{"n_kv_head": 3, "vocab_size": 16384, "extras": ["capped logits"], "init_std_down": 0.00435, "lr_head": 0.00513, "doc_mask": false, "train_tokens": 305900000}
MLP neurons of a small language model. Each row is named by its layer, matrix (up: input weights; down: output weights) and neuron, and shows model dimensions 80-207. Each number is 128 + 32 x the weight over its row's rms, rounded and kept within 0 to 255. Numbers have three digits each.
Before each neuron's rows, "fires on" lists the tokens most often at its 100 highest values on Wikipedia text that the model never trained on; "raises" lists the tokens whose logits its output raises most directly, leaving later layers aside.

fires on: " life", " Steve", "go", "ji", "ices"
raises: ").", ")", ").\n\n", "ounded", "anced"
L3.up761:115182105066077137133093070122139171111144154085145180103120096100130092124167138118098076143083148160152151162140106072096125145136114043073099095148144158066054104146092172076194163127143153142090116127117125139095136136144133101138132125086145054143100122079086118166114128081145129117135156077112104111068110131109130109089101139149095115132119075115133106142164204093146153134140
L3.down761:128121138167119146112166161142139088120072076110153098150115143156191142162104104136105126117147087152130103102127120106072139068179085175123139117130108094152146163108219163187060081122093140146215188124119169109067086171170108061096134115128092112100166163178078119119175100117143174072157143174110078190129154145152135080143173177115116149118165159127147147130099045120142144104117

fires on: "-d", "ə", " footballer", " father", "°W", "war"
raises: "})", "}", "|---|---|\n", ")", ".)"
L3.up782:150201113175099194070170145094129153132114150167093139116113119158149175117156073104158116124102136108154200158086066133102151139137143177107171134066149149051095064120111119123115115109151135116125088126125141118164141172137118081122152127163137045093107145068113152129159173141139124138169157096069105206040079123125113156057142115130190132123129171086137116118194072144137161056151
L3.down782:182116148132165136182112151232098104118131064133120118120159118069158163156096147161143144174167125137127111110165147046086144121168073142137174087151112099157136134154148136132091149124074110158118191149098177089127074123153156146116124116124114167135160146144166136106106110145167134134135113138151119074208153165117167148209125130140103116125122053163160104174089168093135107122137

fires on: " home", " first", " Cor", " last", "inery", " George"
raises: "==\n", "==\n\n", " =\n\n", "===\n\n", "===\n"
L3.up486:189144146112078130132161091142129129128149127131211106077149073147112159170182138142105164147154105180136138132146109157116140125140115208195143133098111096131137087108129125158178055124117184126140071118125175118186182092108141179119123129139135143084109132139120120121093121125150109100086093149133137141098071126138132116135135181123136107095110111150088126113135122117148122115141
L3.down486:124132107104135115120149157150090151115145098131118144152078158151137116103094106212151116098114161093122146156085141128124100089096160097096103102083109197163100179158142108099123150119155118154137182131059118174117105141168126169169107113123140053158154096126124116107157136142087207198111064108136155073105132153113150121078111150135137125135136162092155096166148149135107152169125

fires on: " San", "ur"
raises: ").", ")\n", ").\n\n", ".\n", ";\n"
L7.up1056:156147132118094153120056155133105087097153182168159082140104145198131180160092158119048126171135173114108153115095072121154126059132166120090112122107114171123152103094150158146200095137161137174156119135122129092176139167143165125127133122136122133169116115117173075080174171085122086186143113089096125164192140109139158114125062191127077199141112130140109088169139176124127156125161
L7.down1056:108064140164130093096119144130158135152083114096123141162139151119176173086102073143146097099122156107179062129147188155080122195147144083143125105134159098154118119095152129131124129118102126114151132128110131144066144104080112062108094139136115144124181104097098163173162132160136161140124171132169059081074135136107143120124134086092116119140080140111173148100156039149117120104091

fires on: " was", " began", " announced", ".\n\n", " signed", " launched"
raises: "Location", " his", " her", "Route", " him"
L10.up1472:092169106113162158177111124172155184116151164133164153117123121123171103176108173167172065120133119131112155165117129130121115090126140149117048195158147176108135111138066098120128099023161142117077110161151170111063168191166181084155119184109102140115156117112125124127121068132104098124156123062099196138151140099134107119129133124079115082072077110143123154171142171128149101178085
L10.down1472:179123147128172180123180098086131137129094161162176141182168130151114126079112089161164165110115138189120106068146143095049132162166089119180114149179119080120095113096068098123094091131113133083120082136148096197113080142154107192112106145128116149142120132138147137136104149134130149105116112145117107122122101159074139100135123148098057151206142135098133099134073076126124088089172

fires on: " including", " named", " musical", " vocal"
raises: ")", ").", "),", "ible", "):"
L7.up308:126114114123109143113164064112131075125132158127126171138112169191150154126114146146063071114179098133090143150135169155109199120117084133157135135101130162138122075108146128073086124129147128126136095142133152125174164097105127049140145155122150112126129128072074118142179135126129180170154140098172112153060162133137130114158102108134151110134057162098157093114123150173189164117144
L7.down308:138080142147114118128111149147140108137138061101108112116131077119135099155148080183189149160132114126189181108108158076121124123118114133107137097087097134118118130087163196162099112132110161146168135105120101136084135143116149152125130130112102119123179155118130093093175121146117139125121150124138101122171123088115140146090160113131134128079130069134080126204152109120107049144075

fires on: "ort", "enn", " long", " Second", " sister", " Support"
raises: ".\n\n", ".", ".\n", " (", " and"
L3.up1224:117061102154135140106111169098117116126139122122167120133120153121139158145138111190065155102157104182139157172170171102112090131105118121138106161133127206213130076159102140071150090134130140074127130175197124116148126119168126126126134123124143092098152120122085132118159160136074180178125111143130150125187167134116113141167132130130140131159119131133230109136120143138107146168109
L3.down1224:136078157160139127141136096143126103133191136063146104153111131168105149108100128151167113109170175095131152081087140136108135108117153118086095110125152032083179149071145176086133120159133105182134138119168139148122183096133132094135112091186104172139160182164123102171170076138131117127113185056147072076068124168101092134093170061078137113085134150129146138140173188152151093147123

fires on: " has", " Un", "°E", "T", "=", "Un"
raises: "200", "21", "196", "7", "20"
L3.up159:177171143106130149104109140082130152108112104142063158070115135147121162148098119184135097111135113097108091164135114163128102118163080106165078152089077098114139104150147126178148145152141121118202175109109116126064100120115124148137131150140161136096108141142170108145154104099102153136131097124163114189110128115132139154172153134095168174124096188124109083096127118125111122097145
L3.down159:110115108103128117110123135152103106132172159103155147120128099101159101138154109140086131129113131156147123075112137164124115122120165068112168124147182028178115121143144130056136116108133146091107127158153142137162160126104135136109121102116081100116147130130094173088168178176059125196126149162126175075148156193067121095040153103131087119153173127145134204096107145078168137132148

fires on: " of", " "
raises: " its", " these", " our", " their", " them"
L10.up936:096083159102129058067128148140110145103094129119139111144102123139116081109096123107114108172159070154133160106125143095053130140101137079136114132103170117168141130145085163123159137159129092157172079073183121101136194153211097115143141133141124093083139122093105077125122121098131146140137140137159127134176110089161111183133161174109129080129136143057102153143115150148161126084113
L10.down936:183206140109101181105154147130102156147143129159153109158118141145144131136104107125165137074177108065146137154125082164129108153100116062139144079122070139098127182081075152114129061137124167163150173074113130093120112126174128166207104121092142089112091136094141184129113089210163152200132149149129129116097149085122138138136123129100125131162059112175134122135143084127159138046145

fires on: " ("
raises: " ==\n", " ==\n\n", " =\n\n", " chronology", "==\n"
L10.up29:133160168147128143134199123127057108174130105153127157141135116091081109190120092065046160105128122105089137123116120123143145127120103146117112148126090142105154151132150144100195136095170155117116123115151177051115113122184072146214143183108209091139108075173071127122038136098166132117135127081133118113173145056140139107130140149079099158098101105087133139169152123094121142114119
L10.down29:173132083136125120120199144138143151093152124104133132089022134118156131140100120175123099101128143114162113139158104144120145131082120124109119141121165112110092140104108154139090168193081107134189165133131090192118123140119160113054168133122092133175143109088152128189164104157049115168114120117131155122093142177154104149077138091140100110136135159106083130106145154179174123119146

fires on: "O", "ms", "ling", " policy", " DT", " Prime"
raises: "|---|---|\n", "}", "get", "pose", "ares"
L4.up1138:117115133135154147135150059054119141140105124145175132170123113164107139166153171154133189115160165113118126110170081125150110086099049097176223151076141119112082154096092168129099176085128093160158127125094109126125125130177134152128143178093126115087166146127151097138157168112128117083136147077164140137072150126101109079133090139131158108125128093045166121127163100131142186121179
L4.down1138:069106094156109125100151121114142129131119132172141156122136113133178133128100095117125086129093118161097149113119149139088153161140114091113140094125125108119160145089122155084084171177146093138147139172115158145109086109145117110164148076135114125158123100085143113108118115129055156159146188165182135174105188163122140117069139169150114146166147166121174105145168121154163103135145

fires on: " out", " Le", " back", " New"
raises: "),", ")\n", ")", ").", ")\n\n"
L7.up500:128183144116142130112126134129136147135123180112129129161160143146162119148166149099139120140060161134071122185008129090140149120135078199140105117063107166049113000160075198116159145114137128127111090115117135160162135142164128104123134127144137135123122125113188093112115182079127118154099139105134136131139146134150129135129010097133159150129027140091178113163141096128117102146134
L7.down500:121057164161159120151105115107132115158144127126088127079169085128058102134102119149148083131165131129180156049113119126148110161136193069060138115153118097144111176080139148150106120122101143137184153157125120137135122080117147161118113153097092114082176154120136201146123057140110114214136132160127127129120109121098116115148173154129127070131154130161088217086151167134180139093088

fires on: "B", "ing", "ten", " cur", "et", "oir"
raises: "):", "),", ").", "})", "}"
L4.up166:050091103169089097125144110195135147112068112118111121121145127152127153091100074164062115112165205168130189138123117139201095101138150155139123127164142113110123133147148128109140129168118134167079114161152140128178101107094133107125135135195133155192093142106110191113116157154136097146146121139141119171153107129166142110106054088103094109128052109090154124146173147157122204124172
L4.down166:207087148139118126088106150173111143169150086102095148160138142089130131143174111191170124069138107165127075119105116176162094144107187102075120140098143143194107104163080079156145078132123092080135149130157095123102149115132103163180114115100151097114076120067139160018058154142083099155118070152133132140208083142166088090166146153153098088140192140153195130093116085122122116139085